{"d_mlp": 768, "parallel_block": false, "grad_clip": 1.0, "final_lr_fraction": 0.02, "steps": 7407}
MLP neurons of a small language model. Each row is named by its layer, matrix (gate and up: input weights) and neuron, and shows model dimensions 0-191. Each number is 500 + 40 x the weight over its row's rms, rounded and kept within 0 to 999. Numbers have three digits each. A neuron's up and down rows have the sign that makes its largest values positive.
A block is one neuron, or neurons of one layer that tend to fire together. After each block is what it responds to, as a language model described it from the Wikipedia text at the highest values.

L6.gate51:456506544512471527486480533569525550487491520410568458512495460588484512550479541465532516491503472481452560453496380521523505463516560490534534485543523486455513524486513508454514517418525530520465470541483508471477462551485532495456495529477525482457516504572402530394614475537522478455485499461503510510523561552448553473473496486533549499488583476580449468529459503501544543495420503441518515533518452425562563492446403512434551468451479449543483493521464533523568482531496561507515537466474592512482520504525448446538488432484464473496516489531466484497484540493519541539
L6.up51:539461490525509575482499537533452539437514448540558526468510504544448579477479551504554444514499494500502542521517539530568437501476540470478452508522501463546506478485504587491491518479537453515544480543460517523528490533428544462489539570497490506481471475549494482491549469482458487506501522440532460506524526484553506578459469569603544545421459424495424437459596516524499450538478506490530483480553520485515488482469528574530537431511515464554451416516560434536496519541485502506495492460429478502561398496463530553517531535555480526564496458507567483513490590528568457459
L6.gate311:522472538486527550529546507477502478472611506530524478448563485547487528531472497523490487389445507543513479516549511470482515475499456527522524507506549507522454502447455552441522570482496457413414451521449535566490473475516557500541487543486512515521520574521463503451513472513467499501552466524544501510500512558500492541555466480613486582474514519471401434493552431488514529574545499430537551543488473480435546550479522551548528466496500486541534436505590539529488561478522513497495471488418557519455546508409426533498530474500499499538509491510469524481574499499542573444
L6.up311:442503533436520526474424614530488508503512458483471417537504519494451466418531493488489452556525526524443528489531455551576514494512507504471509433535532455534546512556418505463522490459449518603508460498579509499466556502431506422519573544522525497540573550564494535567499453505480501485507453485466529517527564487565511551503505463523480541526487557485507502463473533459530472454564593463580516518475424511523548495486591545493527486509499460453583516497549474500502541455449459527463476465459483516473450485495570421508517496564501506507475504469539518509517552550450525463
Middle subword pieces inside multi-token proper names, mostly people and places in lists, tables and credits, e.g. Brook-ly-nn, K-end-all, K-ilm-arnock.

L5.gate54:522467556486524524505554497507480431457490539505526446503526437499480494454487495470565471473533492501501505502446533512546529468518480489472522469477465472499354540464547500527542472506506494515511468468470524560505520506476586558544554512469452444529489510534436506505547510545514541509455522480548528513609520525421508447518532554422486508531548559558504554470454443499566458502464494454531530518514473502530550584509404556459484465446431471529488478512537495538510479470503447478508517474575500524462498511540518387550463547503482493449513492586454545492551465487627459552
L5.up54:537495529481501479467481463508511536508536510564579487492480489523519542435437467487566481440551462487410544501479522503515479496533513491453434488568493499491457514428552480452548454475516458466532468484509509542482540474531529535534507489492450486487505650480448503538563450553576501489482480506508498517477545543457470504530573519513548495485532512505506549477467484511568421433475425477485556491563456410595471546482482535511527489497404440481501539527560492585439455473491483504531482523517473524573548525503558444502455498583552504507440512570488483432544519545500534537
L5.gate92:595571502479479527489433495535563521446504508546470457412465532542447512499527524507594532456449514487551535479546550548569486519499466449582549454505445494465417537507497451507506508498452486538542544523495493553514471485500550393485443505565502533485456531481495551507411498456510448461497460450476511377478564458468531603543430496508512462515527437537496504458470502479516491469512478478500457452504529525513463447459438500469515499550553469546499468506463519498492495452422441557535523551478446496512473461526553499492508476482507445484573510534495473511464573480474430514
L5.up92:484524557491467544519510533566541507472506517502526520441462539486466462506523458505524538525491451496507570448514454520560500524513557409549543486469433453482473452525418411494507492462481472545553493535532550535545506477488497469452468481477537474477487525498499518529490521516432512505512467424512394446525520542516525574542501567454531507483497425500515516485582441517555528486602449532517483556419530499485462523483510541525578468508593494500483525464463500552452475473448520500538583513501415470521512424530529437527475528559571461443517522541531519465578555455475551538
L5.gate123:530497483499455517521470566508451482496560541515473524540461506492425525488513437458568430487515375511445516451516484449535471493499457470542481497488532557499458451472509532444523505515492481486454467483432526521507570505489584462476567468580512517516507577499445532443524510525515490573487466462545537428513497485472523457485458579452487541562518513484498434485516415514486530493463565453470506459593527520529528501475474497553464486442477545566470531614534455555441557509512463477459481517445538516454504476443449543582456449521513516525493476556474517487497567446528563509
L5.up123:510534472493452490456509499469496469456526521524464528499539601447512513485506505477469410584525499425468462439479532454535448577501470457511551573530464502517482455521561491535453485572472586485427479473516532494513442428451561444532485459445527475513537531484493477502476486480466477529490460479600541462507535437374487478441563597522506588555474461474506445457471440490506475487592515449525470464519515474503525535444511558474504481437510491501507469494533438506423476442471473471539494551487531482427496530412533522504485494476477537502484512525446466498532509497545488486
L5.gate346:582566412442536517508529495537486450481528529461455460449541482512507530527431520463494470435462537538446521482515547475487515472566566510514507572523514480460579502424497508489490484593463500568451462542455485478464465529455533575601454464528487454519533575463485472451519497475543454458474515466552532466445455469478476477509478498480516479510452498529515485540526488555472492457520538517506453465546465476562519504568566476517484478471532443533506544528491581576506435464444481525516423623491478516488497463539438431550538482504481510488497523472539528526462500566514592499
L5.up346:535554488457464579557502493512500464464511529498508536481523522528534599527486543491514509447443455524440515505454391474459569489542537593458446442511450491463520510488550478552435564531469505561496501570477479503535454474453439571551558478508417480525534514503523530469492604502551451533515523516500530527454490461460499462554501529504534425528441472434546440493523485507478533517517589452513517467479492498514535516511531414492468482527511441515482566506378500569524527455491470478467432555475494527510562447444473493530462488489508510467563482512505569492542513471546524510
L5.gate519:495506505485532520505521464503477495446505480525445526467486462483534464508518523487575445529531483520370497543511535481527509457471496551447536420513520428467541509534565479582527483531530506500512487531512474457423525398520467504526484470470441434485419432517487492416457486481524537525543583507551473526538570485485457443502522497454510503485497509503450505552494531406494519460503539612588465476509516503484538511547448526492513477495417435548507525531513489543443569501483488411474504563523465528501487472462500490511519570529467477441569537554488577496475520500572419480
L5.up519:492486498592515530579516553506536523467537552538537546493482511496578533440492515508529393510578493394529529536510504565505459484477475525441480482540467449474459536527543528514511477509495516544516467512497476501420525525489482528556418492512500470496521508471528462462438573489514513570511512587518499524487464541507463496527515476450510517538544474485547487511540384578510524513481389504579502491501470517532481543400435455516512518511460422516458527526527448536482517429516460552530485537522471569503435460439522502507433513522486516458451527541449513474448518455591516541
L5.gate520:484486445452440516514511463491462551505456520491537450428505526544558509519497505492534476480514475530442445462509568431526543465438492489582440446485462513467424512494479481489504517491451508521476531456469542468515471503569535461511431533483583425429493440438500482578501448536488487540509511491489487511471485467506569551507498532484528567492587471477475482554513525456551444497506505442502544530512439481518519467522519477474510559483434498523456502461521548461472538392521449519552571496548452514549505469517534486536484526501615473428504551514523402568561587532557519475
L5.up520:488531488473430451462549502481465505511453546552451490472477490486494516519480537476624464520508516461457495463522538458563511447499466433477478489401489496490568526489514515461505540463547535442499473515419525495488443496566458472411459496551581548490466525485477506559491493436501531443488546507496529468554452515486551549496478544470479573520551486517465428517524434472513461437461475506466518520556604505437517508582447500596421475525530519530453497520468536555448523456486454508560460540517501491548506537469465429533430556547473518437538509482515457510510550487510518437
L5.gate550:533481483536509477553541467505527487509501518373514524492512402434453536509463454498533513509483455473449469458536547493543481543528489414535520502497487467564575528473542433533523596569553562511507498512539558512550461416497572540459491464548526534570557498491508541503486450524544507518500485437584497546521474543450525477417481512555502476495482475485517469479508548498504494499547463452455487532567536463536411512555457488535536489446469463557467476464475502569402501530489551500461534462540462484506513489539472442528548504542472472595549505550501473472528458552538457524
L5.up550:531475535547502489505482522466485564480527483469483526519431521461486509525398452454498457475503476508501596456502453519555471424515473515504479466459477488568517452419469528489485558480564512501597468537455540574528461489489556532471551521531491422537495495528510513538526447504400478485526482469520536551507410493483479501486467527470543450523486455510413436509513512477520518572437514447489482477530463473548459517537457505541543562499472473543473493485493519489443484503494473442400516484565473503559453543436491504486454587511540487548546454557481567510599549490582474540
L5.gate588:491516445537504447453518501464428569513474521483468553471583545569423464477497445516473524511472491473501478479484437491530523478491441481431501398451502514452450451431463468511479507462480537479454596464468540444408494493501503429485483442461526491482517514485527481494388473533456512476519497508485475511563479514492470487496428493481476540594501487462418514510477530438490484555441450480510523545499508522535565478483534549514513518518409504544529496515514569487452476560443525426487457552461562502527483458463478571467479438462554492448443537558541522496497508580469453535
L5.up588:503578506514512417529428511542482530452529569573536514516528552533437475487504522488503495556488472466424579474577446519489485460438459405450514456444459501464458564483505445489476493511550530537492479540498541512505485463513578548514541466527483428503532578455507465584530513511472482522429480471440579514486510548527561486456462478518506493502516461520473547478503427480525433419559463475556496538462469473513510519477466555513539482479449470458507522487495539512375499520496485511530441555463454493552550474516488452438505503575460449526501571526443502559517465496526500549
Word-piece tokens inside proper names, often foreign surnames or place names in lists and tables, e.g. Cherny-k-h, Pazardzh-ik, Zubare-v.

L2.gate104:552506497536449488517534437494464498389539487446528519517506502502510485507516451497522558508560556527484538483497593429476447520511533473476444523451576479533490568477508530533499536493503462458506531459467488500466601524509475450483456492501542464397505508490461484550470495478494443471512503538490543489484548564534408423442495515619508491526549446545488507561527430416490455508475507503534499465554543434553501559451518539593506502522513507501528474527464569479449439550454483473498510497444560423527490482535478529512543540479545610553509491442485494498443506476489516499
L2.up104:532518461557493368478455472448513507481441506557451519499473516477470577544476482495447541510545500524488524442489575453462486489529517489491556560426497502489451499528486509542497533491444506531486555530433456473437583496519447466521478469469462497411512545465464468459491429531494476516517430464480565482488481528493432471500479523562421399502485541538519501530501500387461470581494551541557459587504455435580475537554493489550492480511484465476488495509449504520510483484439507427472518508465467444518465429475457548583504478456491447520510518528519514540508470535489514449
L2.gate139:507573478470478463442540476450508447460507381471538501440512478493451571474508453470532499502433546501451513460484514468522506537503453484539528477437460522503503507486504444482569521497509400564499493470508467530463539476533462471492480499515461596461562585486487456529583486584539455513503389457482486481503451562512538552501495597514513515472436504480506466438545504461542559429489484512525487504548578450473514507537444569551521505467485484442512549520460459548524462569480491467459470505455511474508506482537479500524493550509519454532529599569473457422492516500493557474
L2.up139:537568558502465450497476448475450435416418489470529478471491528495457513546501494489522469497499521478474443407491488491487491517490500467564486402545577503491512518406471436479561517476454499520560489546509456494421485481500458482493462430475567491441511513513520472455538485527503431519494463409453548537518485554515504531454500557452447442475594443452495500499527481469556430487485512559472521503555576521536473521478519536543529503473459531474473466520461466510548516553416454581454509509465487478572516490566477500429501537522551492525563525519510489511600484504423502480
L2.gate406:450487484546476545483495464433475521489532442455543477550539505563468497522534539524512490530490437465447457423510508451495461498582449539491485526484482515513475548506467472504557523507475537475484483469512489587459533541509507433537477513440420511508470560474418534512500473534504485437484623465474475514539567453547504542430467525527487483468497441478533468543557513521512511540491523558492515468461518462472519473476587499575537485467547543453552467521478498463456518467462417543526567544520519547515456524568456548431538582452503511525540558556499396503478505486597549465
L2.up406:480501432471538507596515480512520484472513497480552539544568492451476480517518471451547526546501482518473473444494625448471579488475448483447459549471437540523489465478552489515535443482430544520476486480481453476503574565523507472531523530519543522512512509464514522429500468593451570460448546524476505511460522466570503521424522453485493495496494524489495466511538431559586481521553502508524567506518519529489562428504494490445482506502508480428470521478522527547453490570584496539511516551525517506558495517528544458446501564536488550483545478564372461501571450536474508559
L2.gate445:435520480514546502437549484489491503465435489515501545482496511529511489490555397500534558512502476581530523451505552503511509501443499438452492513454475507531461482446478570452602525523469517491495368519504574465486471494518494443487547491476500416518408497450489428529459457435538522451486501571432526474454501559456435505529555535458489483505457573508478492494504488454515456484494540497451556438527507466518524527503480498553505467551526480529498511516492485551547477478467416492508481454500589523416506594490504485565475453479559506457502489567441448526555431479529514457
L2.up445:505570513508498495577545512484408518480526510498544498447472415449512507529456454484452488572539523516502506560477537526496447554498470510520585548508460493588520558506502500467475510432484474514515514414437504458505505489561434454430494517541555469519586519556472415583448458509501425507446530518405501500501509468559526434502476555572499459470504442551571519524484427491498442456482478522484516515481470487501524511490475482522500453466448467542467516478513484464459427470505496449555474477516550461476550552493549550511565594465484492466511534545472449537455451462520512450
Words that open a new clause after a comma or period, mainly relative which/who and sentence-initial He, It, This, There, As, While.

L6.gate271:545443528508518528524452491495571567591493583460412500554532472566522536502542471443518566510469454446522515492472562445525425486521516501501520487447532405493480474505490525482523514511478509507542460518523406506508437469509518484512495593490510542525504553536507456524487430528483454535459554532503491487522456483571429503449541444497480465556468531475534554544505487538511528512534434501451430436537487468515475465560470545604489547513589516443399581549455493530538458511460520481492519427517484553505537497547449522483533507409513510511512475439512465496476520475493486507
L6.up271:541476461518440578530480460494488495427416478475448604443537535524532502493512496536523503538487476504516462431449469398563495545512422482525552487496562479454438465536486486527488435498459414525525531482522411504553530479567549518470445494513521446528422517516536496466519520531516524577539581437491538494566517464469508529509461528460509475538523474471499451495544456510589485485451495512535456466499529462486590531513488491522454546546418490525446543505469466520486483467500466465524484575443462543508536469545471493513489455458544547542477547566456495546497441533488419480
L6.gate352:483508497503491461464570515486517513548457478483467557443499482548571475511486461499405427527491520536479456467505514555482485464556522624458574537485472440490514458521590503541439509512501534497506510485512463476504521451501464470433495489449446468576558471562463477497495397481506462478497539493523452512531578573494463523487535539514457479453514525455445510619493450519492585446529423478498543473571498502496484574508474575522485461537495425482513487560454491532500574519487509520540515464461512463490558570502475521539531514503472445496574510511470482405457517495483505451
L6.up352:512470480481498508476545575469485449527462528450489546489500444466506506555510461448551494489507445449438533521491516434486505549442482456492529502549493518491555591558548554502505511457538504538470546472524468527607504490544508463494554504514540549446478527482511521463467509556514517509516469465546475478478459537567537582499536411470447489458502465480553426505521581521442490621546507510452506508558515562455548448516565517608552508513451526439444500477533519576532509480485460415493489555486514543499500501463556567539515554499502541489535533511556420465490566509516498525
Connectives continuing a narrative right after a completed clause or noun, mostly "and", also "that", "who", "then", "again" (e.g. "recovered and cut down").

L2.gate23:448572562455489472568437558530534518512519560548472430380497509495449532413437481518472495587494490457477494545490499543503522414497505455559502451499562530498488521537516535530517438513535500488584452480492514490473504408488418492547456460459537511445478508550492527444454508538530523524442487486496456552444533489469480414508469540463493485478516519451536486560480528481450531499521407526467517566500503490569529472549539452460542479506509544535511526502570512538482539456514493459510542508479480458526439436553483401592459479515518503499526537536508565481484472493540556476
L2.up23:515596502541506525536541485490418538466459473592489441509512534540484557508431525472498455550436506535519536466432445526450504507440459512524504501483565477507440555427543506534489534488493475465511580497523478556522514407499507479553529532469494477531519549508458520461454514599540466523532536467484446480550484507476459498488528540451538481460509506408521498578505481438535450595458471493522548583466512497531474628469532516499529447476521457459489528500521451571541501536462472479502484437516470607415498481533491505457549533476453471509549492514472477507484515527545518459
L2.gate134:565495477599493482479550473494527550460538448597523412455467451456561439498527432491506507441446459425447469514544514551519520522500524536599472508495525507450497525472494534461484562551500550442579572473527439451533503564518542521474504520513587413415528494468502422487470506547453427510508503440475488485459532526512491507532523549485459496513529508508520465447567529523448470469537531494477461531488518414491499552532475493507450515457487561490471534470513526427439468518510533446550572457511459447457473454512528506515546547534499533531476537520499487550457535497514570528
L2.up134:558510511500522600528498446493571472538540447498531479416492513459547534445487511444492517473513496452466562443521444561501472455461469474519403482440473531519434545474513526587482568520437533522564569432521495508517574514503539488477533492515545469437462464530512447458405503525469546477479469455510440526527604455470448445507547496452494529471560485532535473518527531514502560484566522520496528569514478501476491494550543486491520512472507431484469525496471485494454498478545429477494582570429484438569512546476482493473485566460470513482458471534551473517466540442455549494
L2.gate553:509542509531500477476568522506496472480509515539454373511532465533489503501496551539516456519495430459472498566537428553465497478457464546555442464439483473518493485424561488539524511452519608436585503503483495515488533510515484488507537532553494448516388483491567529418444507561478456489472492483518482530548524449464531521534501461472566458580465485507514456511500482596503509537482495509519569535516422535547518495503524516515554437520523473549611519573544507483499479506532544485546561480447450505442583481537537519530487471541562474545500471523471533473483470460555550483
L2.up553:520534529504476484538558553492486493519548569538504468404472464573483506528517499517529433488560530552455480422504505531501473412477564475592437514477489494477491481450545538546567484452487534477505463476518498492527576412521434475556508541523476392453440481576554527495474576449448495582525472495526467498513568437517507481517487522478507494555538484553513463529481468606523547520581547576525543506486458512517502509569517467498584425536521513442514477479522532528557523490512554475482526494487571522509513429527522496489510528486491444548507481587484502523486484483507551508
L2.gate619:531511500495450450479482517533574521522529417469569468470432483470482519517479471547455452476529410457489524487454521473502553545495507480547503524493513494474600569523432521517441558491488485553434448487491513420517454488515476520508532487490499518544434465476477533460535537441454471470489435453468509515476516484530478509479523502519505578611518536521493454483407461593527476466498545454460495553469476506542478478480501493596494449497517398504436423510547562526579496513507521471517426523450471497504497411450522517478501440545567442467548499537500513559539446520509490464
L2.up619:591440504561517551451441494529458473532504493566533453477516504422482545568523515432451499445469548530539459497488470457520558490466547479524504525408421461454494492507556553479426489567484496476595421519477509604577454557512490528547502568508525495486471481418478563517513535433456496504514425429498501565510543508496483553486472549453470464555480540530504488458451517524463471468506532502537525545528494513496433446501517480568512441490458494446432501505538522509544561461498554492409513530453494488540517445509508507508511521524470441542508496528508454551539540499534551518
Interior or final word pieces completing multi-token proper names, mostly countries and cities (Ser-b-ia, Bosn-ia, Mosc-ow, Ukra-ine), plus some surnames and common words.

L5.gate179:535499486469511408461522512501453556492590531517484464438569480441525533479543506466525552491538544541472465438537532513584528520469452518481460603510507468497545462515506491447535459551533486496564533479488438512479488549432452463508512470538445478533497487424493558497491500503530455509495474532433444577492423553513538461538477542488453485451491528539511454478499501425541478512436515576454553489576516549436547520543443452554532528501560509526519555515503526560439499457500480479490503478486593562419501508504494494501436527489516541519508445507507462486511596491496569413
L5.up179:497469497492487597476480442548554440505487508528455565465410574459548495435507518488498523537525499501493442524502487522432552502526408440530514524501478505523424491556478458474472453523521508512542535543570507536493475481498539467473476488468448520515514459539535494446467510452498519475508463514493550584531445487510466539566461484511446462490535450480421443484478490602461519494463425470458458585467499554495542452487547457526522512532499476384431558527478493556470543519520509520504543419449527535547546587523527481485435474504486525556550541496520490482540485519555423446
L5.gate397:460510486476482444478440498494584565465546521496546488511525535540533567479542514493485567482518510556495499456530506464507520459425537526516504466514471514493486474504591514524487491510469555449470439526511441462526499571539499460518460531503502528437572486487549454403507454463566459511496531444398474599439495486529510494501538534484448549513505448404525530509462503502473492523514510504459495479467504454576539474492510450492485472563511456494521497499373523476457576494540566452566571513498494485448485502518451565467506559523435372456530531550455508527508523544513537504
L5.up397:590500541467517535475436508498485531487470497484510584534531487541411599515484506490414526506511452574567521434545512466533533503443500553498573528438482464551472554531522512553488443487498510525475567446523538490470482445469422469538550530529513604530465536498495524494484468554545578533501526571492512557478497481510489517480546496520450493535476523482466456541466466586480537548459555460482445447469471566565507507509495487516495465484506501431472498488457560532534525484509434561532464473470496620459500467472585504502552483459496511532475536482513481466511511388498483537
L5.gate535:523547423491519484502474458514515543453519470505505475461471517426537518498491493566526547498541455557525546536495482508483485401455519478532532431451547486532454467427441460495477548487493495491528532497506450526493475424525479492455458482492528448442473466481426582502479448510542555486524530479481569622470463522434547515413479413443495519536495507513443499558450545389515469551532471458434567532562538541524466493531411547493532470493514496531493508539526554456493492546561543506445479534505527526457516444450598532561477503487490463507510534519545507517511561494527534509
L5.up535:530507482511452414547515541464458482496495441499518526443459512463528491553517494589508481522449482451435545481469499502491409537543456540495467540509448578551481490493454553459469507477505537484514464529444498529480638507520514584495494483410508464505469486484428488501457513495520514467453513504447461568474536459432480483512482528516527506513551382468487438491513404462483488574467496416502535565469490430483492501463492446511537573495523523508448506421497510527480526530561507491472470471494537516492504506487597475485524469477460520519486571559552457479513449408557535539
L5.gate562:544491508529551525485480403527480496523531451469434558479485425430593452505549474502424485511482509508452568453574551561510530476498501466565473495469561525454476501522573451537457441486525501533542457482421497491527493496507564507498465515519451496500374446562520515528443533494547528485461526544484487513513550552555576440474538509440438501517496469520511458554454508571452486482441499438446550476494464462450512450519501515485507521431588452523534518567507567456461475569465547464546560474458534506488546489516531517502474563531494483479537499480520529451508488543477526455
L5.up562:529525582420516532495443454479517454488424442474464578538447546510444411472550505496472574451554502456462581470517551566476523499537489518523476567527472573477519457525566479495512469573471495434433551447520498518480522600492530527536450547473553526445457486540470458459572516537516442456471555453495421455496507466508516512462454481483446552534482486467471509531491419471485559494532469473518489508502471463490536488535518488495558546494597452528560513572497472569527472507500418452494490483474522490529512503490491498489506488533539479575513536526471433474479534437535481452
L5.gate564:519518465447437539551484474478474467461478480552505550537504483564583549454478432539509523555518527512480508485540527525491471465488437501492561520543482483523565532493523448543506485481532452478461467468467442558440529540469483528531468562528504531506465521514616565476480487486536493493468542519491520449536429535477518449485488550484509543452488415484489508419446459584496465507514569451483439545473537635552498544533537515492489568539512516594446472519539472433494496518462542581530503492557457540498508511510481488515507497469494556524494560502564563509551474476431600527
L5.up564:503532568483496504512518521490451500501503539452510510493509523542529521500464537450459467493457473496463509506586479388508538493438500536554452580479393512559445512515444520500595467419605482466495453521525493524494426471519475493508543567491503536442503461489493659499527549526484529492455533402499528508549476505519508549479477521490482490457482527564532423496535512515527506515494474444509492521499470499486580523437480469480474523536458515524511521544459551549538504513435535429484546488496473503519474469496497532526487502522420439501505479586432487519515561391524549461
L5.gate573:487468477471503492468463551529505484593548522476479456447475536489604546529512437513484479496490509485505543483567457462478490478521488505501504510515602459490465498536415502564525535441525504493474479475447532585497523578474502516530452563517463489443571485506468511513477492469427538489556530427469489551443523516482579581502499482553505520551466519493519520475427569589487533460525497489491457436519501511630505432456530512572502499527542518578542409500456475509487534495490497517512587501496485510484426538501499441449579485474508482421460428476512501471528504517517545466
L5.up573:478533534493440483483528515452531485543497472475470509437422473491539552483498527559467516527541487502520460437435495431450465521532475458534535545498515486520518452516427522496553484467479545537480474433488470518528561550490515488482468513471487545431471492505517545561481491537495522467536456483479558516461516507550485539447402427542402504604491507514488517497501585579465529473535585535502488466523525560578441497463501520620494454553478497535565489450485497503466527526481399490557454532472515496475379507468469542481493524532527500525522457564471484443428455507516548503
L5.gate594:456574546529464503496581474453516524489516477483453497494556435498454500581530485435529546468542532516476572418503518494541507528435433468551553533478391493554496394492461530490511540498453479495503469517493508483541480535593447446485564435526517467518426508498460501510499468515432486530510569563492493496567452427447515476478538486543442518439476491470513426514419514512491490488478508518541484471496463480551552521475503510495411480494542473460524533586456534514502577486481454494478523462502491457505598532436493533543516462543515505448509599501508501482474546473468503434
L5.up594:466578524504532493501530448450542524489551455419498457554555499451476536508545516520479507535445534584512492493516607549504418527549398436533506571561419535416526496583513522491447494463471439577499586568499465473552482490472478522453506497507515522454501519535526499515412536547526528545478469489482475491492463500506485495491536485491554548552499408526473529462540491518522432428522558549541504487572553526460513479471578522563480517448552541516531521421423510455524464490473531467512512508517539525542520506503473478487513521486422480502508492509511481499468523572454551521
L5.gate722:448491533481509431486525427510492470432462437468532539517496514492476537514515445514484526473475535552501460571512489540531529468525533474478570531481491453474440543555525538531500492593574454565519480470484465519479442564511525458488520507488472551436453579498525453453475553493461484469503488495462415487492533536523530461508573577499389435431442525460533560531598523459507536518420496493482450394465542538459473455403546485483520463427492527500513538532485468557489469484556474489502425520517509512514509441476481496443486485469486491501466548504584446494520478483477552478
L5.up722:504592543467491554512441466487529451453545482550533524563500544548566500536542499457500550598474428520464514489514482571435501492499520516509494428465472493547465466460509500497463553504552463538571535471505514506536572515553488499514455476509415507391470565465479474535442536531491493529482464568500568533382523535499482479511461539541485486499426542426566534498527494460538497452435456533506572497505569532527493480514507514511457484536482456468532427509469454461483516511595524451447484491453542493442534492497509467469486406518443480554494541549534474484535526471459475473
Words pointing back to a just-named noun, mainly "which" after a comma (also that, who, its, It), plus adverb suffix -ly as in reluctantly.